config.yaml
norm_eps: 1e-05
init_std_down: 0.0
schedule: "wsd"
MLP neurons of a small language model. Each row is named by its layer, matrix (down: output weights) and neuron, and shows model dimensions 501-596. Each number is 500 + 25 x the weight over its row's rms, rounded and kept within 0 to 999. Numbers have three digits each. A neuron's up and down rows have the sign that makes its largest values positive.
A block is one neuron, or neurons of one layer that tend to fire together. After each block is what it responds to, as a language model described it from the Wikipedia text at the highest values.

L4.down2283:509477520528490535511453474530562530525475489508514531546524506521468501490488524518486462451565512476473512487491475452481522487479519502516510518537477526521529481495522469541476499476513523523487493465493490466494491472470540470528506456517524512506475499488508466532477498496468516485
Description: Month or place lead-ins

L7.down29:497537448523519491492486485492495515498497496486519493489516477527483432500518514538469483530517487502475481487523508493529505529493436476460502466484494491521495477556466467515511455519467470474506536470487479491566510492485490480566489503507476507461521506527502495490528514490516521515
L7.down337:488448514505508501511485543472496517526541495527528476528523497465506528496449519516515450471528485508504459483522512466501490486493476467490538500499547506526477496501446479496497474455534465539501484495542508510475503490550458487508554533445522510509505459492499477520485486506529481489
L7.down988:511493455521506516511507508498500483491497491489492499489504498486510500493526504498535539480448498445441521532489521474488526503502498517539491537526487500450536453506520517542497472521523468503493532523508503523500528555465491488500472472480462528472502478477513500523503492464478523476
L7.down1233:453470488502460521497464518513515502492532542511488537515508528522534525512515477547556513507562519505455503463461513514492492548481483530524477481505501481529458541518469491495541487492498501511520518510514491515495507512586554510480511491487491520474501481507496491461498505518467503510
L7.down1463:498485464482504432461508494454453527529518505474453511530485490512490499490466485511494452514487498535473514471511518485492471521512492517514453502524516502491493443533541516530527435514499468515520534489460513472489507489508517513459490487511507505517504547483513458516530505479530517506
L7.down1478:491568499531487508506482498502520486458462525507510464480466523530509473488488527492496508536525484545569538475520469493494427480513494471512535511540460490467493503469458502466528531520515522487508469451486502466461503512524521475494488516503418507465471478491494487484474477518481513545
L7.down1665:515507465507516497503501476504501511525488500494539515471471484517479536498479467539515517522507530513497517527448463493517520507556497472493543515486533520500516499538502538499483495517519505484496498495558539489455477536450475492485503534493502479538470487535492523463535480520526491524
L7.down2271:494484489519522521493518484535477453486527494485492503509502469502489529479485538511504513546509511533454503501474479486546491546528520483534491503489453483490522477457528488497467467524493503502515529516512495480467476526474504510515512454412501565508495515508508490505494509457482492495
Description: Mid-word continuation pieces

L10.down715:550508450497459534515504521488497507523494525552535502470502527490523493526517511533544509473515493495546489463464511529505498462510482488538513528531506503478532492533460505495432530511479429547457506531518539497522510492528482509471500544458497503510518488458503445492499509534505541546
L10.down887:558542479467518515511508511506528530494508532487559502440470462522469512496501488497534471465468446515489505464512505507501460498469496492456454446496509492487491502531481500533489483476500489479485464511506507538507518498500490508499515479456485509493471481498468527493500539503502515494
L10.down1057:495483479481506531453564494484548494516486533488528502518486480527511486495515496497516487460507489525487511466541533484481534509544545479434483448478502464503505479521502501498483488502493482487490503537521510491510489502456511498490530465499453495479505509507497515503497545521527491477
L10.down1404:516502499508487503464481468486512478495494480469455491489503518568532480484509459465505513488516475478495519507506481555525503481542483511539530527492550495509510537483471524528511547510496486501505477503502530548503498514498493512503497508474462491459515493430472505492496484534491511473
L10.down1536:512502457498551534502503490503521508497505486507512488480507456489554507497530496526492515509473488490507491523531524545466472517505505476502508444547503506451498485519491507487467493494464483514515487480518525461535503503490516516475497504480522517486463479517481460526497490503484501522
L10.down1846:456510496528508511519521527521461536483498497531509455515514521503511501511514506509528489473558547517500475472465481486499512477517540527484523495537488504535507547495474475531475492540459450499508514517488461480529501509516467530503512562525533477501522525519507518458490534491529485507
L10.down2085:464533515508474466506483517479520511496509553467518483577494486498504500480490464511490459561460478478453501492532497498460499534481441496512477439530487488516536477454496499449473475510528502511526507503499501460491521498508434472493488497501505530509513483464514516540496483479514484491
L10.down2315:544508481525527556478499550530497508505500501497478478486497505506562497518524488520504484472488477462431487493540459532510506514480471475510506470533492482503509520512522487509505509502498539496482496511434522516494470518511491537504511467507489506505553488521475515498491443490521527535
Description: Month names in dates

L7.down326:510425497563475516501513512490486514478519510481445511521454506454508434504502476544482505512482538499550558516482480498477469539502536480493535520538495536462498493507493515501510501477500493479526529537527533539480494498516516500517497450525509536516524467473505506556534491506514478536
L7.down1483:487464497538472555517468529526471470502454504532484514525498471493524442500479542469520522508481506476525520490512509502482498504498487540470460483509433482514491488440490504497458503548509482518459478425518502506536516568467478500485496471503536480456459511465448477492477454492482494514
L7.down1551:445523491498488523483455492506519513487475488512482517526493488500482501526492534502512498532528527513465476523528491496549518487497496476528511526533517501503533503493548482466469512550498453518498461484479494514501483457472510503512488457512492480498516502475545508501487480516507497549
L7.down1561:478455541515485528507485499489546509468537531519436558547481573504535467487513481502487459477497482493485571482481473495535503465522432482520517537459503536496492487499434526451515504498496455471473483503465532543430493538540534520506497525502510479509507550517466505505485518502490481524
L7.down1833:477532497459462498504506515460477520493528453534534537474464510527491415462507476489521527486508502495505485486519501490435503459510515531545529486505536533524506506465448531548516503474503464500567495462510457532520469471527503550469502468519496517469533432505488497487537463547490474489
L7.down1859:515545452473473523480535491506448521484527504497485514536505498526507528508484514543511486538479491505502513486471479513511482489554543536502501482530506539523462540554499488458507487498477484494538544451514480552506535487458486506504527479481487500504480494526520477488501490499481518538
L7.down1932:495488481486481509491544445483528535496513479487507535492536500447463482480482499509501488500527460550468515497519524493442527498489517496519496505498485453527531488500500510484475504470528464480515488510476504499461482514468498452535476510474517467525488551487532537474536506559438464475
L7.down2133:444511480524455522495504490521499511480508486480503477476566495548474493505413459532460490515491542521530475446470530503514526498461510494522486525483494486515517445499480464513495454509484499483510549478483504504498484494493540526537528504475509506482472476490530517467502565510499480525
Description: Partitive "of" after quantifiers

L4.down299:524485507511490513493525491463522461553501523509489521513506488516466482439505536476503457506488544512510463465453494529516501507540496493502538519429532491493523495519543530516473501471508478496494501523512554501474518497472479496588510485521477449526466517489472505488530525480516474520
Description: Prenominal adjective modifiers

L4.down2034:520527521489497441488552468505486490490450478492478509471525467509494504486502538482487497533486476498506502488521511514484497494468502468462512507493443511450475496478509466474504480519453527502491528490489479543467471487507473552484512465518467497479505497532457590496524526491570471533
Description: Sports statistic nouns

L7.down84:544500474468474538555538521501506472466517502505509516460547539514503530540498501484497481522521499481473525459529479497523497517501497511518460546463487535483472461525525518547503499520510475498470520544503521523493516538505534470502481507499480497477547531544525505495466533513511472465
L7.down286:534529512471514493505471480440483485513536525480505485523474420487495501500516491533506481492512539479487521483555514484517521519490574470517537547486474506486511487550555556537561484543496474477481473508493508488478490526476533524481505540507555527532511509529542528485462496485509500477
L7.down539:519441478495510536495535508574481486504516454497462507533471497557502466499561502515502493496512516536524510477503506494460490502512455526514490518514493469470498477539455484536495504519477513502522493494484535515521476453504463513495483484507559517457483488529493488454503508475476499473
L7.down619:497479508457484502512460491499486487489543508488488513489464504490537490511485497479455488474468569482478471500494482501515437506525470514477483520469492479467522494506506524502513491485527482530507531526550518508510472488508501516496495492478502536471508499478499520536514558518483502495
L7.down1392:535566526498483490482489519507502502514540488479494536491485492558478510524541523497498477507485477503524559481467477516529455519431536478454465555480503508490485467471500523545537548500446567471549542523498496469537508507534446494455448488493478538539466485504493484536486523452479520514
L7.down1942:498478514527494480448482482521496503475518484479490509480451519480500497486512525474489498523482527479529494479475487507474494486494484502493503532469518494478513475492512535507477465489516502533499509494514518478496541502521484508501464511471472516529518462475488531525498485494468491514
L7.down1973:501501482490480512518427497508515467490505486514493507452490490477513480518523500483470494482538555514522468470501500517476502544516529490487498520472464512532490462430524540491493472463515501453517527522519467502545473494533481509493466477481538493493527512502523478496510482511501487505
L7.down2201:498559463517475561539504513498518503514536486528543494538493532511487520492458485466467493533488496520517536516494475490489474502478472477468531517483509474490526499476497480460509451494507539485506562525486465472524493483489508536498502529479516468492516518473482518468491496495499502507
Description: Adjective-completing suffixes

L4.down551:466535516504496466508484487475521494518516490504507497528505524515499499506430518512509492481512532488508545474474516525536464504480466521527532499468492462495507502549536553538526475488468451499510527523519513466496516516523547502510485511492535509468515500454510452478495456549502491498
Description: Partitive "of" after quantifiers

L4.down285:520458480492496512570495506482504464530453523509472484498452491510410495507525478490483490540528497479490493475523487541539504505476492526468499513544508474475509517509502490502521485506487510502483477476454543515486507497492459551508508502541538515483471478534514443460452499497486493467
Description: First-name completions

L4.down554:453506505475526504468505531460517534511510504516536498477456551543471489478542412505471514495423489534456504530535489461506503527474527516503442484542506524488517505499486509464548494496506528493516482486527504485473529511471506500493503504518507561479494511514473524447502481536504547465
Description: Opening fragments of split words

L4.down984:527493488532461491483476570476496473523520511555473502477536506527503510484488499469474471498460497481520515486519517479521533496507538460489474488551527451515512513493503479527503523455499478464508503525506480460488516451527479496506543464525502460533481527429454522472507496527494498496
Description: Infobox section-header nouns

L10.down282:505531461488485518483474521537519542518502472509475548492502468479493494478554521475526500537519530517457525442521475497530512467427489527495460448505520557516495469521470509532453487480533486465463473504534498493551468483490501438514490474495493501509506514485511482520510488469509498483
L10.down374:480476541529508531539472504517508510494498490499450536479478490511501505514502534486512517482542517482504523471475506500494495500494488481528464496519510518494499548487481558487448516496486520472458476487510478527489505473518494497533546499510495528529515522481511510564490507478499499499
L10.down860:512489487504458467479481480476502511477468452516494496495506520468515482489490496522489499493521499491444494519475536531551486527479513517529492527514514515508503516558472436547538502491528511491527499500501522520520465546517516469459463541491471464447482484495539499499526542492522511475
L10.down1364:486526468512547540535534472479501547500538499470500493481470491495513509480515500454473529471496506423479489518499474462505534498493455493538501481477517544505478495485492480455474459512519482537436522498546518490483473493506515502479504521504519496501486517489495455513476464533533490519
L10.down1439:536452515478477548547521482443519467516522514490462503517497501547494511536535492462485499521486515518450476503485493505500523518521482508499496500483531493532519536549485539518474437468503492513512499483508506501497497479506470493507526488515515513489462522433490527452495514508521533501
L10.down2074:493495495475509485522505500503464507489485448479525490477518528504503488492518484537550474504500508484504512507453489470514513518477517548506533482446514466491453506510482512505478534515463498518501525482538512512491506513461478475549452481489446507484477538536498473484476548487495478519
L10.down2206:488466515471547523485511501499504526528468516536530489485497486502543518481526515517532511566497488541479517544520517470494494501485504499491490451528502467520472516514500466518516516523480524465449482488535499506467499520498478507570514489509460462472458473530499538474485469475453535500
L10.down2346:534522504469469493527512541497429512480514492465497519485516502491512513500531475548504532500457501523526458509504501483478490511513481521501495490522499495508517471527498490492476427505495479510467540539498501517519508527491476492508554509479451500446512517507510498493507494538467483493
Description: Word-initial C/K letter

L10.down404:533562517477512512515539505515549516512520504510547503499506474524471503519492474493527523438456485479476504489457475504562474478466485466462505496499485512529458508510528530515517521485466514525506487512497462506553553519476526511530480518504495515489497509526507530491510467472499483513
L10.down446:522526505509506500470521495515537525510458490496504484466514519537494507493506509474504502483490492486501522457462497510501469557523541513479534538465520506559512500496450498533519527480461534464498488514501486486505542573494521462517470479501531500497468518489465457460470505492492499506
L10.down905:515512494502490487528514454492475520487516470494489532488514481503495473504531489544400513524457493548443495493491498493476479506473526477521438478534526484504478510498500476510485528476481519461479531474532507457542468503443500486498561491472461470489497543479529528501496492437473469463
L10.down1028:542544525475511503506530502441527521535533513559460453472511480458501533468458507522494501491475485518457478478497499532525515530498501495481561474508501506515485518487517503532528483517496489517517534497517507499530521485527496482499499541415498536494484499525531521492505539508487512469
L10.down1116:441523503539506547473486481522504522508456515481530493516491515473499493493505513483522518527458479492486488475504465569491490510490493540541499495468509511535452499461513505500494492488490500506499479465543482505515467479523512425442504502510486466481485484472478523519461491526494477479
L10.down1470:479468545512470527532494503489467504493510513512496514510511441540520514546480551490490506479509491497480515518460517516476543490487534518469475532523524495503496502438502536521503509486507521525450498480481517465528526502497481517538461453502504507506484492462528466510506473508580483495
L10.down1790:448494480506486492469503481487519538523571494466529495468530534494515490478526630512532499513450498537501520494540523516535482507538491503484492534474507498492510515487520485521511565553507488480504518483504488524495503530482501560476475508520544499558513475462510509477511493470518486503
L10.down1797:500494502498459504551520515452528495467522489537513480507566475503486491469509498527476522481559481496533523477546478507525478465502508579467493498486494477526479469488491482486524516453507495481518511461514515557443483490469536460507499480492491500518472506491526518500479451481528509481
Description: Numeric table cell boundaries

L10.down280:522484472526510482494524492519506555482524452454516466472534507495482475508548476460486490444463459524492501511526490522461540474517542503448498502482511474458500493531532499485516503497514508489466459510534504497495529532511549530507470531554492469539508479478489474565507508533482470491
L10.down284:528515491501508497471461506512505493483496503492507516516511500529548559477487460507492506523506522537484488522544479490536529516485532448458503515416486523513490534529550478513506462481441479516548529505506511495482503477481466475464506531551514499507580539510479526437511469495509446540
L10.down526:562533480489533536476458479537471529505517504509509551475478522549524484487511487510505547498502518448551490477536498484508491512526489509501496559492477482545516499473520472502481506490496500458509534499480496482505469454536492492480544504502455539523510504479510490502513526489502486506
L10.down671:512449496514496472487476497440499532489485468530517501520498511489547512502479489494507511504479456487550487510565511512470533483476478525516488520527518515505502500524512464491495456513445471476510513511516517465517507509468487496523525468507474447540527508471517474513517480479530469523
L10.down683:518534509481505477506511542534534503500535496493546514551516501504503490492468507511460531507553509532485536494476510515458482495449510499493518445498489469536466492445530490497485534521501453490538499494500482483457519513478509501494476461539487506495530510563493532517494558493478552539
L10.down997:483525480470474489491469490499527448499492513507478515497478463511524539446504503507525535497502522472466505459496485514517490464488525524489539507511492518459488522474568504511498548517452502534478481501485523570481494530503520507488510458474512518519536458496489468557516521491494471481
L10.down1955:466501509484499517526504493480510475508507548548494507550496541497527527528542509508479488491510511497490478471533473507513505484481438475478504490481498485483507504494513517487516538492494496501515522493506485495478523507461459484554501519492519498575497487497523524509492529527519510507
L10.down2009:520472504504559424556502500540531470484478490502487475512494469497484489504521476491506521499478514520522435490490490511463530499475472521516469483468509496483478484532540503507505505485523518468531551494502465476487461477473499451551542472541498491491486541539524505526523486488448467511
Description: Partitive "of" and prepositions

L7.down274:507514512552525514476536556519479509469526516520494476496467479533549478527501482520501489498462521491439561510521562515428531491536492488467485503524432492510487484505465503526460471504493467528532464451478506485502514471471463518500517522509527524497485488461477539522518496499491531476
L7.down352:480529504488546506531500495521514519527510525522488488470482482464521440488463469485480506487470492538524490520494498494523509552500509485486463496507528496486516509492532493457501478528499482472479482564500496512514548505473482505495475487478506480466538516450521506519495467480530470492
L7.down739:486543481503535523449470505465550480478501523508480511478520514504496478539485459468490462470495466501514486510472512497486446536502556501566492499486516521473511472524513539493468480512469473531496512493510509471507481498522536518528518472468471535502506472492512511519503450491503506463
L7.down765:475520494490456545526496506494504506500521505510508515494488476504451473511489537535545484484494537485508475493495502515476521531505501544477497534491469453521505504515513476478545456529525505482496512461493500474490508510497476494429551497465513483484527519545478454455481521534526534463
L7.down847:536521510501513493476513514472515471491510513541490506513523517459520469494512505506507521471514486503549546494559502525513507527519460521484483502500513497457503490448503496481499510522524507473519475517510490439510557487504521483498497502449544470521498475551508493491446511507526507474
L7.down903:519531504456545517499512501486525539506484480502501481499467484526486491511483486470488487514493491500524497515513537484499503497501477511511483468514509508502496485505504470501516503497481546459484520498509488486487504477545481470474465471460502463493481457500516471462518513508498534523
L7.down964:541510521516530487513461518507493530466504490485484468430447553519527488472558479535465518514496495521509494495532502475486469531506559520508478492531489496491546496471486489475469473488543485496475484549500423503532462482544507500537503512544511495484506496482493482511515495513486509470
L7.down1342:491493450561519511508517482545534501455509483532493509515477484498495509505459570508524519485479511455522483471480579492507485516498490483473532501522483482475495478554530506494511486505506529529522485466487574528502457479470455504484509487542494507530497557525528476510500532515503491491
Description: Sports table cell numbers

L10.down92:505518494538551482484525494460530513488489494505536500537508491508490510502468545499498526538464509512464512515510513480485463518508469496463464495496515463482474503486498486515548489499538503519479512571509488505510544462476477502518465463493488488460513508517488499459516475508490497477
L10.down223:534473475499498479558540508495470520482525490498473474475505501496503464501504516527511475476501512505517479478477530485481493489528467512525490532472510466514477526504521480502546518501484495489531494477482493519454522517511472508551510493493478543459489479531504498506517469491484497512
L10.down252:485428498486492472475525500540536490522488491462486518498460490526504553555476505458508492550469513492440506487528472515475499491505521510483520494484503509489484529460494529459508474504498449487513503521470493529482507527524477509494530451504511490513496509470491466487486515459513508479
L10.down266:503448486513481471526509486547474526543494503537528464486486523489514523519523498529504490524472521531507552522501475504485518499484545477453504545468476474522510479550491474470520503512506543503552500527541494479550515488472482468436506493523516511512488474499523476475492503502489507474
L10.down673:524480523486485498564493501492507469497511461495482510509537471529490509548504503497482470502536539490512532464468413501513472494502508520478492522503511500506522478477501501499483518459491532514502509449535528454488514484483462530470511493552518464515483471524494483494504462481474472566
L10.down802:480487509462553491466528507517453454479523518527488522485537506503509522526507503512553528523520518499506492506512499533549501488524504477515500444498520528496485496508498490535485483501509497476518462538473514531497499534483401492493520485567475496483528460475469501487489485515480548521
L10.down1257:511528499483520479551470479542481468500492505527502488512450511499501511482497529450463449581485530502497477508542450496514537532528562520487549515535515475523491486489475510478491467516508440515478490516528488503513512512485520466514544509489545490494474507491472491476492552464521495467
L10.down1419:497507431462468501514531499500518496512506513458497531485506504532524504504481530492517487525454474487532471533524497484522505493517484476493462514463473498508501508537466469546487480543510511508450496503490520532499515490484522506490515490513510503510533477536508509461518484468505486520
Description: Sports statistics text